python train.py --n_head=4 --vocab_size=2048 --activation="geglu" --norm_place="pre" --positions="rope" --qk_norm=false --init="normal" --init_std_qkv=0.0241 --init_std_up=0.0241 --beta1=0.9 --grad_clip=1.0 --warmup_steps=257 --schedule="cos" --final_lr_fraction=0.03 --seq_len=128
MLP neurons of a small language model. Each row is named by its layer, matrix (gate and up: input weights) and neuron, and shows model dimensions 80-143. Each number is 128 + 32 x the weight over its row's rms, rounded and kept within 0 to 255. A neuron's up and down rows have the sign that makes its largest values positive.
After each neuron's rows, "fires on" lists the tokens most often at its 100 highest values on Wikipedia text that the model never trained on.

L7.gate571 [125 183  85 110 105 187 162 119 124 143 141 179  94 113  95  87 164 134  52 119 155 138 127 160 208 113 109 132 172 161 183 100 113  60  76  99  89 103 141 126 107 130 103 179 143  78  89 113 130 120 156  73 168 155 127 178  79 138  91 155 182 179 179  99]
L7.up571 [129 172 122 154  99 179 103 130 103 119 145 133 140 140 131 160 112 139 172 153 133 125  77 181 125 118  85 182 156 141  89 104  68 126  73 131 101 138 143 110 122 181 121 120 165 145 137 131 131 178 139  87 127 108 194 105  97 151 157 124 122 165 109 111]
fires on: "n", "r", "h", " N", "t", "k"

L2.gate418 [120 129 110 119 128 100 158 113 150 148 114 136 144 153  55 110 125  96 107 149 133  70 172 129 109 152 109 118 123 107 103 123 114 159 123  73 115 161 116 135 105 124 197 170 110  74 206 124 141 121 130 157 160 119 157 151 140  93  87  92  70 139  99 131]
L2.up418 [131  89 127  72 130 167 118 148 109 109 113 132 136 126 100 152 107 142 129  65 130 134 142 102 130 138 102  97 131 106 143 173 109  90 117 161  96 105 150 163 107  29 122 199 125 105 184 114 128 162 100  74 110 125  80 119 151 116 133 158 132  66 120 105]
fires on: "ter", "'", "out", "ley", "[", "—"

L4.gate377 [207 117  85  92 101  99 156 105 164 134 115 133 167 109  53 149 143  87 140 109 147 119 106 193 136  79 162 177 107 162 207  85 115 149  87 134 157 134 100 138  89 141 134 196  99 108 150 131 138  92 126 148 132 183 109 133 154 175 131 168 176  94 124 130]
L4.up377 [100 154 160 166 134 118 102  94 123  96 169  65 107 115 134 214 179 136  93 130  94 122  96 130  87  72 128 149 103 130 130 170 138  86 112  36 121 141  63 133  91 144 121 134 119 139 161 149 138  88 153  94  59  91 165 165 139 122 109 126 177 120 128 119]
fires on: "s", " of", "or", "ol", "as", "a"

L5.gate451 [140 198  69  95 127 129  95 121 109 172 123 128 127 149  93  85 155 111  69 113 117 142 134 150 118 181 104 157 124 131 139 162 117  61 124 116 151 120 161 184 108 155 138 131 106 179  87 208 147 116  82  90 125 134  92 119 153  73 125 138 138 154 178 117]
L5.up451 [179 129 131 149  81 142  27 189 118  88  98 137 126 101 121 104  86  73  97 134 117 107  90 165 111 121 146 139 169 161 135 137 146  74  79 130 116 115 140 123 115 175 125 104 156 173 102 163 203 136 125 100  89 100 169 116 148 122 114 158  55 148 159 100]
fires on: "t", " At", "k", "ont", "p", "id"

L5.gate287 [139 145 143 112 170  70 153 162  82 113 148 119 127 126  92 106 114 121 132 160 160 154 127 108 129 145 130  76 148 116 101  99 125 174  88 149 146 156  60 124 167 168 134 115 187 148 130 123 142 143 152 167 117 120  98 164 150 132 155  63 182 122 121 120]
L5.up287 [143  84 146 124 148  77 129 131 125 187 146 128 149 137  68 149 162 119 123 141 150  95 146 153 165 125 167  93 117  67  60  36 175 111  79 106  95 117  84 103 132 109 142 151 124  42 108 113 171 171 126 116  87  94 114 172 164 118 185  76 131 116  86 177]
fires on: " not", " also", "ly", "ill", "s", "ely"

L2.gate510 [117 173  53 132 133 130 140 100 152 128 123 134  98 128  93  52 172 114 157 108 159 185  99 159 151  76 113 120  91 152 175 100 131 151 104 110 130 121 100 160 111 108  88 144  59 143 134 108 105 149 151  99  88 145 125 145 144 142 111 128 128 116 131  79]
L2.up510 [116 128  99 142 119 115 171 102 106 110 159 167  79 184 153 104  91 105 123 160 139 132  71 118 148 119  74 152 173 107 120 160  78 173 193 131 121 174 159 184 139 110 129 109 129 104 150 181 115  99  94 150 156 105 113 128 118 194 163 158  94  92 117  48]
fires on: "y", "ox", "h", "oll", "n"

L3.gate459 [183 130 121 156 140 167  95 165 150  94 132  97 205 162  85 131  96 139 160 125 120  93  74  99 133  87 124 118 141 167 130 114 144 109  80 116 106 109 130 205  89 105 142  71 174 151 122 120 136 203  90 173 106 162 181 111 139 128 191 117 134 196 107 123]
L3.up459 [119 167 100 120 148  87  99  87  75  74 136 136 155 110 177  85 121 178 164 188 126 163 170 118 193 108 112  90 114 166 103 155  49 172 153 128 166 158 150 122 157 150  57 140 133 146  88  80  99 135  99  76 174  99 112 118 182 136 150 114 156 118 116  54]
fires on: "em", "pl", "av", "im", "od"

L3.gate534 [144 135 139  92  57  70 127 124 153 137 186 127 134 133  64 124 167 123  73 105 133 117 102 110 143 111  59 107 195 130 161  54 154 123 117 115 139 173  78 154 115 120  92 165 126 140 127 139 116 119 141  74  77 169 112 136  99 180 147 114 126 129 106 110]
L3.up534 [156 139 140 139  81 105 103 137 156 130  84 123 116 196 138 181 127 100  47  86 137 109 116 175 138 148 147 115 132 107 119 111 160  60 114 113 165 115 133 119  73  88 122 127 185 118 168 137 188 130 131  24  95 103 112 180 152  81 147 148 170  74 155 144]
fires on: "s", ".", " of"

L3.gate79 [137  76 120 144 111 142 207  74 118  71  92 187 122 114 169 125 121 152 100 182  86  95 113  82 183 127  85 100  96 157 100 135 118 183 177 119 120 178 156 132 171 134 105 114 165 130 118 151 125 157  91 124 113 107 108 108 148 148 175 181 115 142 114  97]
L3.up79 [ 97 118 124 132  83 176 135 119 197 102 171 200  85 133 134 200 155 139 156 150 144 107 141  93 112 122 116 113 117 168 123 122 132 142 154 146  80 110 131 109 175 172  89 123 183  73 145 121 123 129 136 130  92 120 134  97 161 140 183 119 101 135 100 119]
fires on: "ing", "ther", "ed", "or", "ony", "b"

L5.gate453 [119  81 116  92 113 190 133  88 112 114 157 122 137 132 126 116 123 142  91 175  96  99 115 142 139 120 152 140 157 124 163 123 156 101 110 111  85 102 111 133 101 124 182 101 166 198 152 153  95 141 103  84 120 116 161 160 135 104 169  74  94 133 162  34]
L5.up453 [177 151 174 101 136 121  88 114 117 119 113 174 117 122  96 159 129 104 118  99 149 155 146 131 118 111 125  94 104 152 108 135 103 139 163  98 115 133  97 137 175  97 103 135 144 101 114 157  79  65 144 120 130 149  81 178 125 147 162 102 182 173 126  93]
fires on: "ess", "av", "im", "or", "as", "ig"